MLP neurons of a small language model. Each row is named by its layer, matrix (up: input weights; down: output weights) and neuron, and shows model dimensions 16-111. Each number is 500 + 25 x the weight over its row's rms, rounded and kept within 0 to 999. Numbers have three digits each.
After each neuron's rows, "fires after" lists the tokens most often just before its 100 highest values on Wikipedia text that the model never trained on.

L2.up316:539536472446508454546485501491508495490499563488510543518476490490500532505498499523503468471512537545549488495469480493471535504524519541518468501533517514495526515514487444496527529535509506532517501480474525484504541464504485503490474494513518510533521502484483523529490523541494480513
L2.down316:516502497510505505500512513476499513564505539500541502499473511490490500530503534456519465515483475475517501497492460551545497485511498483470490532530534501461488557474474527499472463527514512503497530469567541502490457520515502504472539477494522470469513475481466539505533515492469506491
fires after: " W", "W", "S", "B", "F", "T"

L6.up506:483484499498470512472524462471525512517512484524506538457495469501528520514486506510513502545451503551501488490505514508520512498425516476526555521499463463513491539511477497464498541520540458519470490488472525523508519483470535564505500510523496537499512530486511542518544465502442541505
L6.down506:462527469439477478516517497544495453465509500485493446490563532517532462494495477476515560522539491539520493477478497520488513528511514487510510537520522512490513535481503482518516457529523481493490503467479513523481471519521517526525516494487440500518554453510472507505461488499512549455
fires after: " ", "s", " |", "1", "%"

L5.up209:519512517490471516525509502544543510492535495497460502533496488497467479527420463473485501498535509498561479455522456483517484490505491446482538516487509488474499487486522488514488483506496510469476505503524480478469505461505482487489480551544502503478487488520477486470507541517532485471
L5.down209:509496500546517494518497458484533491514501489543524475526467494502493508514506501498463501512469522526493492472515478464500509476500519503515554507542501499519501500524480572493498474567512497508538526494456530491504454472495493444493549488517449509475516441522502508513462539502512454439
fires after: "9", "0", " age", "6", " November", " of"

L2.up117:522509509501483504509511454539517521535527457441484529488536511478475467514521474516503524539470522540517511499518501508442453501533480531465466526482477481527503470525491494506476516534437511509468460515504502473477451494488477538517503534470509539504466512502488483472526531488493499520
L2.down117:494448462518547511517465503473523536526493510517441487459495535487534485500465490503479519485504505504516490525518505467515483535530450490466543512515518563531502500483531494512518454502540489523511496502519465502517522502495492450516479510465581480530476523509462525470499485471509442488
fires after: " ", "List", "9", " ("

L2.up484:507519487530500499456457481501477528490509498501499484480466458490555505451520510499532521494486512518549476437496452472555551507515541483496467518477483503510464481481469473470507579475495516520478471516515508484471510535495520530535514484519462567508517508516479494488524515534482517467
L2.down484:441509486515496489453535490513511505499503531429506473476452489510486468501500501522517489496511520490547516496565480511513521497532532467532448519485492516488520535531498525478480479495497498490503505525481498538474506560504495511498514485536488467503516515511468533512475527507476511487
fires after: "2", " "

L8.up565:491515502489497425511479475494523517558550485518489470473475455490484468530493504481465521508485427531482496499523529481495456508503499510483500530498542534521480484502502531518500507532463482553475434513518487500510515497517466475483506494512454504485474478514446521539524493511511533559
L8.down565:499561469534528466504530505510454460493512492495491499531521486518507496521513456545462537495536448504516496498489519481484456511507480486521501492472526518500465561465455506507539572510528494529489521496478471563503485508485500514523458476485484521491481500489517532484491528498510491504
fires after: ",", "1", " ", "|", "8", "2"

L5.up80:518469544440490542482512494498468487471485511452561519486514476517544526453529532540505498532505503473464487510493495485483483536515472526509501475491513507542519572486477530544512493496489519492488472531521513499438534520483533519463522529528512517484515515558486447442483488511456498488
L5.down80:447525510494525484507514511486474492501531503493514502530555477474449506514467505501524479507487452519502489479533514497498496453496482480528501507480528484465483477484505490488497465521462473524521521513466514526517510487534486486551508415484517500494486459444511546591505491494484473475
fires after: ",", ".", " and", "),"

L3.up491:493491471478490512507488538498482477517491477487523491491531461490493505475502471543489469510485497542515514526527525420518553591488505462534449467515508514500494506518520506492484436510538508505501509482507504492460452526523507518554502521537473498550507490499508497502496475532466552518
L3.down491:518464513529528495488517473516500548515532481499465518449472512504502493453492515451490523449532490485498501504519489530478525464539549488511529495495486517504504454498523495496492550491525509495507480507518458510447529482500516484444546502410526506474517526471499506473531532445494497512
fires after: "2", "1", "T"

L2.up741:475489525530453508517557542468474492540502483478503460518487489528510486477537512516491470495457471544543546523499471480487530504493518476498512482487499489481505510522493466532523488493557506484456517489481498463491495516532547483527460511510478488510481489473496518483519480481496517544
L2.down741:516533456536470457501473449527545524484506523507528447507455487529520492494464490491487482471461498477449463514524493519501492518510499465523518507489511466518539501508465517484518494469503486484514531523500533501478514472463504521460485490499509509483502500507497497481465503518501447512
fires after: "2", "1", ",", "4", "6"

L3.up340:481517490464466455528556508474536504550484503518520504449488497504478511507514507531465472498494519495509491550520499524509521515497486520493507509523528552488486497505485498468539514494523531483518462449534474480470489504501512532489511512530516485503493512471489499493493503485439477512
L3.down340:465520533476477512543503500534536470528511507529542454549473481489557549506543449516505495507510519482501556484493514541450445498510494479460489487512500532526491502480522508477479475475478492486490503451511516483508457497523466497479491481443506506468451458481480477550490521489488481478
fires after: "s", "S", " S", "F", "M", "N"

L8.up592:474522473481475511492514500489524520504482506498492556474527506532475482530499480525479503523475509488451494473535487477477517456518528441488474518465488497509563480482504485457477489499500516480480481509544480515493537481485505564488510484516503523512514502472474507540506513520485525534
L8.down592:487458486501531504529511514475505499500525500523492505488469512499496506489491504502506476514566464498495473524484530537519484433499520459422452493500495496510444536498531513514538455531500436519529545482467476478533497492516536494525500529483527476531502482524510488513529478498469460489
fires after: "1", " ", "n"

L5.up704:560486526498483490467504535477521531486483488533526530459532454494474487506498534502496532538492469467497495518479541526442503527497512497446484515485493473490546512526480482510553544476536432471502481487509492560486533498487488518473543474489570503509492535468508480472523526524459472483
L5.down704:502534513502513541552462473543548494498514463525465474485510504489511464512514468479528522542478460506504502486501487454492474458499507482484454515483540512565538496530523479516508514487494518536516482486528489469524528515515513536479489484501480448494538482475447469510483480532508481482
fires after: "H", " H", "'", " Ha", " Ka", "y"

L6.up689:514521468510527478482508484523439490552531481495501547538504457500508493492486494497510520501472492524508513485523484476501564467490488469511521502491505487508490497447473451498533476484491518522518546527505523533509501482470482557471530474457526527504492542526473496491485507495503483528
L6.down689:505495493521498532518537493506517490476480515504502501544520525501511500558496518493595475532531484496487510506491480496513498464477501529479495527536519493475507491476471527445460537512481474474453486451475508501493495507509472458510449475489493503484478523518503513494517464464504505505
fires after: "5", "4", "7", "9", "8", "6"

L8.up21:494504494477510503493520507527485508550494492512509519459542508541536459458446499490510491527497515522489486495517523527503538477522496449509482484486513486517483482465520493502492477479462520503559467527502488468481527476540457506491498452504529517537532524459562488509489511442524440491
L8.down21:488472527472493488505479486471514508492483523537469547486532516468484493520514490515483460493503492503509499513506481537484462525497532471510520548498503532487462485481501484507452480449486519509550530497471504502542512487515485496508513488537464479463469519498561465468483505531527520450
fires after: " ", " (", "–"

L8.up494:521498488501489495466506492495534525542506462505508504479503470524529489488478494480479554505503462488517490519434503475488531518489498489517465523491465493534462489485509484478471488448473494487526493522547468475533519516541519551446517521453475507532507502493511469495553515485488530523
L8.down494:533501534555491508493491509496516477550535457503458520487480518515483460493527488485506483501511467546515492483517497468543495486542510517514460485510493517506475478455507495545549509488489518484452502522537498509454504487555494488484496471448429475467501495498542503495523485527527522478
fires after: ",", "2", " the", " September", " February"

L8.up115:480496516496527477512539493485483513511534543531467486479500449514483534490501499459480484475508519509470506490568485524465564492529482529494474507508500521487493496510502498496515535540489502511521517549522514531510468494510493511474482455478457501485543466486495474569463504496491568529
L8.down115:511516547490470500490490536501504496488452501519506495508435515522484516512545477516557506473542521484496527447465521518524487516513518519527513476509532484496511502520480490526474513488496503468504535550511474526531493538507520472516476493525518477505499473471516508501528513508480506519
fires after: " ", "–", "2"

L3.up696:503497520472499481467488468451516551486513531505502497515499497452524512476481494516491520486479509546480502481488497522463477524494509552506498477465524530537503503489500486491524458485496506473502498493515503539539475482520456479470506538473520508492528480449510552481468538563545493489
L3.down696:498534487506457517529522490483513523492489462464508543526487561499514525496496501521518508523519526514476516496506548485495510530468455503525507493517518493528475530529487485513498520489484532490515545470478501506498498527460540468440503455514515490529496521518512524478498476505511468482
fires after: " ", " K", " |", " W"

L5.up479:526504491493508462531510444538515510491512544491487494470481471497497505494574491484488499466506474537542466476505488510518531537471514476508482547497483484488532536489510499492512482544506485501484498504527511490505537485481505513513510460550487548497533529531484492532465489515502485488
L5.down479:526503490528496509481519488522531503481512528525480503486434469496473516501572522529528492529507525495535471527509543532512542515517447527547548494523523500482534460478480522563490515492472521461503453479498482490486524479514497501500462543518449576479472494470457498508470515497528538490
fires after: "0", "w"

L3.up308:515450578534476558509516532508474500501493527499504495442497504458507542498522479482476514485542515522478521502500508500513537500511531456498493524522474478477473481476548496528519502563519494453532497478494491527478480516511502477506501509478515468490500487507518504526492529565492476481
L3.down308:507476446476519512494520504487527492470471490466507506546492526504542500514489553469490518509478482544491498496522504491543508506509515493462460496483495506510503496533468489477482482470521502501544501444480504517534506503467502472452499487485561485497482466500499513446464499486485472523
fires after: "H", " H", "Z", " Z", "h", "zh"

L8.up582:449478532493524522452492467547493537550512496536458526495479501514501480484475507466479513530514521533469479507546491550513478517462473509500515519509509532479470485487517513528498502492474529485528481503520513503488466555510479505507506451474500522461512488448497479509491470501493442518
L8.down582:491506495513559497469487474462525490494504466529504497494545495496497523484474551495491500490565494491452473526493479522524560499512507492509482456517508538490470490470508521456473513507470539539485523527468466484484510534546462528535497481550506541523491487488500516511471488508471523469
fires after: " ", " ("

L8.up10:494470519507465499524475473532479494533537500538516485489547482494477529513477481434460528516449559482509489478494460517457489509492496505449537496517511457476501468524517547491483478473506486481525476513528500519523460464481499522477490497543465503502529514500513472491488506478463492539
L8.down10:429482473467525495537471521500512529493474452530486523493500532506473495481492520486458521509531542499474495448487513466508521507527533514495518500508468500481530503516502524539491499561530475504559524510486501516502512489499435477548497470500480509504522561472451486525489473501542479484
fires after: "0", "9", "1", "8"

L8.up233:529505559481505495500437469569463475541488506515492512463499497487504476517465483544499513493485495486509502516522519546470509491486509535561498519461496488527480484518505514526496497521507489519476497522446481467501540510479477449544533486462516518505483519496532481475509485510506519536
L8.down233:484494501484477517501506541530474485459515525515480499535488524482510502509496535469545452500555507549496504557463490536459521459532466509483485477474526536492453498465521508488487467466483504490465500503486493462506516545528527512474486526484499499470506458526528514509507522530452473534
fires after: "\n", "-", " ", "|", " the"

L8.up762:540479500515460436510496501514497482561490483494454537530513484487507524496476468494477505503517497531485474491486463515489473505524501468509506544559524503509479516509532468467472512515495514535528450503482497499524457533504488516505478510495511536519537533535530474475516505500474499495
L8.down762:516481482463518512494513464526484509510520470474467504466534491461501508498470541490471507504527475556481501552482534548500523490497511481508459484525512498515483463488467521481515501444507493504456493516476523500511527492524484523478506451561488502514471506533538465492491477561514487503
fires after: " ", " (", "ni", "s"

L8.up503:504509498471496467466492490477543512522549499521465489500460466522481519477550456504504518476465523505498517520492516480489483487505503478529491487489477503476488517483504498518465467520475495526470474477485473523502482571519470481515504532498543502505472506523459500508512512494468506483
L8.down503:529485490557514482522501534471490506496505480466469509508480509521510480521464514510492492530480531469523452488510520483517496491514488482463523434521501467487474523527500476479468505490499477513471484484530494532486518512540477465502463496483514469512501493509522438515519507497506534554
fires after: " ", "2", "1", " |", "4"

L2.up227:513477452477488498501469503491527499505503489497494512530514455487481496492525480481501472515545479545501566521468514539484456517489546537543506482524457513508543504521501498528511464491454534509470543504477480522502506485473499502479508488492518565499518485465492530502511508526554467528
L2.down227:492490522508520502468535498531483493516507510487491505489478547493502469512489514510525499535472502509490494448490515463466510515514496491552471464498504496456461482501484483490522500524512511511485483508518536530478465474517487504492485423564520501488471521484502552536515540528476518485
fires after: " W", "th", "S", " K", "K", " Er"

L8.up44:481476502482469490558474481507491454526497438551489489493532505519534513471455515476497501540479491507491442517522505547499511511500496492510495501499544536507467504505512513515458488501489520539519457519490532447481496528507479495502501460495546517487484555496455487497483520515558512547
L8.down44:526534497503527451493486528485480468481466489521514496473541519481457509495492569548459470506498451482484512506531523458519479485480488499491488475516507505482519522502474467523521455478501484525550490497482507473489490489508486535507481482530499472523470537531530532469525474528507437508
fires after: " "

L6.up142:468460517508473505466537493496493482452538500513520473475496544461536532502508496510462475514484518512511509500502495507502505520470478494476503484485492524512499511466490520494511467480496499466565499507511493473490523470522504485487560498468496558501590554525484508448526492474475490466
L6.down142:502469481516513484560528483471474506504469482462483495482528479500461505506457490558508481468480465494472541503498498522529470502496493559508498468499477466503530498457494491488458517499491470473531481521518491500499491495517488531534476472506515516477487489525493525503509511518496518523
fires after: ",", " and", " or", "s", "es"

L8.up14:520495515489529521457494506518469493486467502457509492488481446539569474463507495511481480552500476462521452513496490514470503530525523503525541474493481497473482518514511519498508519485532515486493483556505515505492475495497509516500530501447526477566493519472519506479490512480507538488
L8.down14:440524479546519507512498578494524508472522492506461464517472531444528513500514533501519501521501489480500511539484497495485470483515484519487470551488476494483496521511513506493502474507474495460467482488487514521515516479546483500500503512491470498480489485511490496498514465514500508524
fires after: "2", "1", " ", " |", "3", "-"

L5.up640:552493517494516476498477458511522524521497485556523529452489469490511524524475515527467504529459476519517478508508527492470509489477497523537468465483506498462521477523460454495511524481549479492443530566532488474535523482518498508460516462486475475475495465509530467480534493494484508519
L5.down640:481540506508495486481511577491489489472533519483476596470441476478500465476542493492514483497504480489522468506518526515466503506520506484497522524497511479514562492509493486517491502507466495519520483488513474498474519510499509518513459491535501491488530539495481493517468520460476499454
fires after: "1", "2", "0", " Bri", " ", "–"

L3.up435:485472486491544493479474467480533517479519477530495528450478473544518482494549533526501550512504528550484518516460494505479456527492513480445498499493511517479497469561497529529499504536507519477520490492487502477495505507500510514507513489542476504530458480493504465469490497480507492488
L3.down435:515471498486468490515484534602470499498510524451499475505478520476459486503480471454490495494516520477503501465523452495505516492477468501504499492490525468481465538470490478494515513502490473542507536516426515489555490480517531500504479492505494502486549523482492530532521520499494477498
fires after: " to", "'", " by", " ", " ISBN", "ob"

L6.up224:554488554517482481501506433474481467544465591490493475504468500483476516443513484488508493530492532516504527527517480512493515494468512524433497521495508497504524504459496527474490472500519523493526479502473493544505482462501478509541539507520474480509502495453504498535487489497508480531
L6.down224:507487513496518511447506537512509502485489479476505455514516507504515513530551459515483509466505525459484468517502508519471511505522482510563484512519475472481487484512483528468524475475484499466495534480549486516534510519484503509491493482523520530491487517525531489459487506506438523504
fires after: " ", " |", ".", ";", " ("

L6.up743:545491500494472504508466523538512485518502503506445521491479538512526525443486490491446540533491489505484500495487435487505538514525526561480483498537469480488452523487497532518453461507458516509461477506511489531527448521500488498478506498514524496509472492513513494441493541507554463511
L6.down743:488500491473526513526520473488496452481532470512506560476501475512471470504420494468498513501487503517464462507489498546506515545505463501524521492436533503504524529537512506466508497520486498496451461482478491480485487473497517505526514520480484518508517457520458500513470495523455505484
fires after: " ", "2", " −", " +", "3", "4"

L3.up566:499577490517476485489503496556487505520481517477484449487518502507512500467496486491489515462507488516530509481523518497509500513483519496463530512509486515496520476499533473526494506492501505490482499563491505512533503481470502454524501462482511485448488471471513535501532522500540502518
L3.down566:490517506513497438493537479497499505491529511484507465535435483512489505482514468472488430492514555488512484504546523535475536501498527495484532511504491480515499508497541544496458509516495488514492476528481502515485484463472471479504502524557460517430500517525536494520489513518533511461
fires after: "0", "9"

L10.up688:500496504472529495478495484531502545504511522463476452503484533493515515519460516516469491528492537485510490514518514494510487479512510497436502482501532444453493528489529527507511482525527474499478526509494535471540496480497530501537537509498528510478464564489514470473519511462489506486
L10.down688:539520495523487461548481504497468475484510520493525508477527450455471463495487502484497514523556505484494506460519483482468529519496499508488536487539461492498500494520480485473499490501488497482469497523490475509531507512470492481447464507397537534490493569509458525539518498490500474493
fires after: " ", ".", "9", ",", ":", "°"

L10.up739:522526513508500497512514507511534453470520515492502484527503464462538467492501470482466526452523524500548486496516490499504460516531494451519528499501466519492495491516511533490514477524502512508480537470505551531483491497514496516470498545551534486472472491507437534457528490515510479488
L10.down739:481481505496489502494446502484502554517491470520518472495510541520443476498473551483474438523496516501524460498495503476516498490512492503520517514509475493485532443502517495541490522491501498497442496499498521485537529525502490543518505461461479467486498543485520503502479504516480446499
fires after: ",", "9", "2", ":", "7", "0"

L8.up261:510500494441472490484481498501517501480502476464513519485513578585499495481504482500482513553487476500456510475447450500474509504474505487505473508500503538480518519483526553509486505499506495509452503467449497502517444502504508511515509496481484509492476504470512519477480481485514531489
L8.down261:473498500517527507495517459496499522534503517522459501530489475514518494468488488521523465516468544494467520509515491548500523525493504484498457519513545465463495490538511443513484480495523487523506538490499477459454514497524524490504520498447507504514480567521476513464514481450444555505
fires after: " ", "1", " (", " the", "The"

L8.up341:493501519473512454490502505547476518564510500529519496470503476492489476479482500476493480516502525476544524523482507525507529501511487462479478498484500510519445545498525477490478522542503485541451515497471482512491491476505490517527469491434477498461452526506475441549536485528508547491
L8.down341:491539471521480514511478517475445492530501477508502485503480541547509511508509493490499488476550472491506526539489519505481493482530506552522557496440504509484496496508510546536467491517535481515546492483544492520486497509531489487486551490477512490459500494504483481493486515516491472474
fires after: " ", "-", "1"

L6.up460:439517439488498485538473541496476493552488490441502469506489472493545545486492491499494533511478513517504459446514484524491501484523514488515461516491482507535504497503500500532488459505485510486477487538500518487489470474522498485438535515463519526507477544488494480529478537506512478469
L6.down460:493465509517492502479485486531499504491489482538498549499535491517451474491505512488461515486491490499517477484523512512515456588514483521470528544513515474505499465513495523546489495549491488502540511506479522456498513500494519505516496499478506479484496538554463506497495520520486500497
fires after: " ", "w", "W", "5", " W", "8"

L8.up193:519496501516500538454490479534462471494497505534512464524492503551499520490564487484506504503505506479467464496544474504448503509448527500477491513512471477511496537480492522492454510517507492532523553536538488504518511519494484577443552477498522496526488591475495520520490483500489498494
L8.down193:503523490500547531516536539523512466501514482518451518494529521524512471494508500516612459483488504503540523506507476499492502447491468528483525481478467455489479502509476473501510460539497495483532501546504502489468524480487526479510479492537521461518502573485476495511504501474476489492
fires after: " ", "0", "5", "4", "9", "2"

L8.up382:511522542516490509509482431485472523511538535536498531478504487462504485491497523465479493468478508493473498499497478555518472530494531489439501514459508456521474523500485527520500518492496501496487503528432494528505500500456477513520499546519536502485499475480511553519467512516499494501
L8.down382:493521456518471519514509533501477507490467452501505505526512516571530488496506465513495495518491502526493472482504476503501449522526472448536496527483496533515509549502518447488485423504529502521526508510506472474520504499455529498519479530436488508533476506517517510477458506485456570523
fires after: " |", ":", ")"

L8.up217:504506472470486483491503503547511512558499487448501493480533468541494515481493481517464536555485501506558466486501544500500496510525479476535483490469473532480524447495513512462479505469458470504533475493521524510475495548522485541533491535488482483516476506443503523504495492495490556499
L8.down217:506459496538522516508479507477515479466547487490474492501458535504552523521457517462487562508532479464484515480508535489564501528487466475496517489490492496468485498479519486496473507507475543463464485532523505531462463509508469460453519489516548481476492468533525538500469515476537580516
fires after: "2", " ", "–"

L8.up397:485546536478497506527483479502520518485524508496479524496473477498516522483469488524491463496478515509477505451512462485442546493519500521493495530496532534486469530481505526473553513512530478534496496494476501519563523516525510506530470495541506526486507478518437508515515505485516551480
L8.down397:483478497519456524473478517492539489477469504500556537475448468477491462521541499500489543487542504529510461502475465481504505531501532512506501496456474482511481509531505496530495499497524525498493522488506477508504508512457465503530518530479471510482502481478517479490450517492496491536
fires after: " ", " S", "S", " Con", "s"

L5.up131:463493504431492456478470495554513465495487529491513468489529516544433512515484509518492506514540517445468477521458541525518451486534499498507515493497493497493544449511550546503504499518504495469523484502526511498516526497492505537486503483524483512464492483475515471520472536540487529493
L5.down131:464504491514500478452488527507515463517487547490477498517500519520501515484511488491477491469464502473505479501559513533499492485468510469487531504527492478494528479505474491504502495508534532483471533465534503528533475539514526499470465492536505470524496487518459472521529534544464534477
fires after: "1", " ", "3", "5", "2"

L6.up204:493514487537492508501502521499511475492488517550501512497495482491488481530518483540499496500525490492475460444506474517482512512446504513495527510532478454532444503466502500497464524496543498522526513524522537472510453495515523562468550481512506495496476551485548444511454502501500527475
L6.down204:523513517502509504493515514538495515494529473501489523466505503506491458541520478467578481507491524505417518517522504496476492463477480511502471506492525504545485492505469487500522486489502495498502503578494464532500514501483518449515491483533481455496503526488527496481539513508476536485
fires after: " ", "1", "0"

L10.up583:469488495458537471488522472511534480537496544545519468482471490493498542485470501474469492472454513473497502523516443450511560499526503518482505534454490517490504506470540529534497537516512497493493502544455504531464512502502511497443494475515512497514464469546541459530458503512502483473
L10.down583:480510491533498482519482506466504488468495490479501484480475505497541530516521491521570515516490489520509521459548507474495448500502496497513507503504506494452502507494464564520533522506510451481487521514508520511554491487497493499491519537512548505508447482494481480490485562487489474478
fires after: " ", " (", "\n"

L5.up416:478511487490480538485500465494505547507487479495509454499495500485522511489523499460490495491548549459504537520503523527502503508481531531480497525516455490539520516504502509467518508535490462442499545506468480560496458503517487486478539450495474499499475496465483497488510512490472450492
L5.down416:480466517465510459495469518530482489481545488487489546458508436538537503490453508483538480503493505496458515503484500505503542503484511492483486530537531543512458505514476495516501473543485534544468467540492520523497530509447460466531486519499442543486555509506496476487486465543474495496
fires after: " ", "1", " (", "2"

L5.up164:493505499495493516479459440524507498509500526523466452487504516518512489504486488519475497537534472465462458480493513493470475511517509504501501484510518503548520524491512511458545518511474504490519508487502491484513503516508534541454499444563494516493505529465456480516498491479475506479
L5.down164:498482504520507451485443540512541460538533505491507495488516488564485481482491533491539481471554483477452499499475507475531513505501467499474545479500519540493478487492485515534503505528475516484520523503495525492518517505487489480506436544516497498520497531493511507481557477506508454482
fires after: " (", "2", "4", "1", " ", "3"

L8.up443:517502482487499469505487524485513492543506469520561525486503524512508485499455516508455523470498512469528557487503469530458515498468478503437484505496496511448499522497498466477499510487470465530486515521516488512560465509514450469519544518482492519488485498538505538458507514520485481520
L8.down443:493499479460533470507485564467479556512500496481487537507523500504549510466486465470508474539478514505503506501528506484529477517495541480508515492456465474501536505496510522484503488542478466544507503552508486500455502515452515510492493531450525494518468536541495486477464489513522449511
fires after: " ", "1", "3", "5", "2"

L8.up616:518523532479502499492485436512513487523548494490480502486506522493488548476515488495504504495484525471450488476422492519472525477506526481439525504497526530547523521478507533484452541515481503480497489489495453502520497491531478489493485497509501520469501526488548512491490494485481495473
L8.down616:533520503466513485527512466481487537505500527517508478501547495532528494477471495489468519480496513491494464514503431477461554529506462493509482494467526570485498519501487495539459533476501505499534483508517499511531493521488491512474502493510478496514517528485469470476510501528515487468
fires after: " ", ",", "d", "s"

L6.up270:521528503499498517514473477516500529496518504484503497555493559452501493489511477515486499546459528526514495504476508475458513477508479564514482503502488482537508505499526504526510542537469502504450521511502515496521482471501487535509519533474510512460487515487518497480476469512548484506
L6.down270:522467521528539465495504464489474503474519524497498525484536508459505502527509472491524507482489531530515522525529534553451509524495470534502500472456469443497509504532477499494559477534497497522451494496501477498493482510511482469452518493450440487520517508491486541476492476508441499559
fires after: " |", "|", " "

L8.up65:501476476503494483526441516482546524461482484472465499520494536501485559500483486489531561496451557459476497455495533512521517525507432497503491520471510494499452515515514515495445515485502527498509519520515501512527462489495500504551525495499516519472509497448490455495534480561497477487
L8.down65:471511499514540502505533482479452509524484551546513484493542489496545548493521493472522492513512529517464505518524476488477471507530547493498501520499521505485508453487501540499503520493467499473501488539487510485498531511459479457462498522444511477491499492515490548499509549468487521488
fires after: " ", "2", "1", "9"

L10.up406:480515523520490545532487478498527483493530460505505489470560524513469491431590467445508482457525478487494497530487501472495539506494507494485478512488502520519499505492546498524434490476508494487482509480521480521538487536517521559493531486506507518484547539512531457525487501507528475494
L10.down406:491512468514514510498487491510496573476520477516505464511519464512530500527516479491516506503511498411501474528479477476560510481488481519488496501516526520489526487510492518530466517450518454519503475539509490540504526509500503489519497479514517475475555566528485495481569465496531504450
fires after: " ", " the", " a", ","

L3.up145:554471462505467522544496509474510476454499490511510442494517511518509493520472489486483532458523526459463494531551493458489511520482542490456507521544501504493484525527501473530500471459474469460491507491509517532506498518525462505424499468502533458511526487546536490509506482506481474484
L3.down145:484477551498484527505488497522548494490464487526499534474507497514482511490504496505481506496500526557475438500461523447535480539525463492479484517489511486487495485543525536495507466498485500477587483462520487504494519473474481482505494450554456505497486471479493495494452512503473517494
fires after: " H", " A", " Hu", "H", " Ba"

L8.up219:496525516479535497477495522552461498494521529489529503453477529429527509472462466483462512480499462505508480459485462530480478522479527516492531506515543511540501533498546492480533498497497489533511492508484465473527492500519496511519501457489503557547547515521495498466498495477495481491
L8.down219:474479518516506496536526470484518496458470504518517540500489507556502492506477479532546445560523440539509517502495457504513508475492509517491484499528537515468479497521515497530545454473522490470474479456487490478479521489465535488495511514487486469525488495513506494475532485517510528493
fires after: " ", "-"

L5.up324:515491488499504467535475503445493484521505478517539454498459472522503506496553505504509554506537530536466497533493502486515556506511493482471474513520554542485423495526486504526471510474489494511497532500519498475500493526473470517481504508500474477513491506484470497482457532530497434521
L5.down324:508492471470504461496518509527517529467476534496508511499527503515549507534503475485500468489483494475526526522519503523511449518476516510524477493496493500487534469529507506458515511494546511515494516538462494531512509506491478491499501487507534472498500501535542504514462519512453505494
fires after: " to", " would", " ", "2", " can"

L10.up327:537513479482531504502469491447518488477490482507522482494483511505490531469485494501467536500523533514487533512470499517470525510528558500479439515520527484513469505490488505482466529497492503504470511547519476513476542509506476512479495483499522517525541473497534519520529433472536484490
L10.down327:494541501514513469501496525510493503471472468497461489521478485527534493536482520509533441502510541493462491528509501468520516496537490476519455521485527515454510495517549543484470481486468516484529534530487486468501493505483537476447526496519516474512512492479516518510528482553518544495
fires after: " ", "2", "/", "-", "er", "–"

L6.up597:508499515540500538456466418542494510504499524478498460537526489493492524503454487464497498517493468495501452490505503483506534503507503467498463522482468503508481508498555520479504511517485454507441507511477539491531453467487515589478513525524477508514503509479492453536479507484512512516
L6.down597:515513535512500514467490464497491495488512522482479482520459482483509523494547500504516480432508483480514506513489505471500505529486540457520486505467519497473547502485504518462512501486545507511495514526488488492523482481520456476516466519532563500507498489533482513513483487550442467488
fires after: " ", " (", "en", "-", " Common"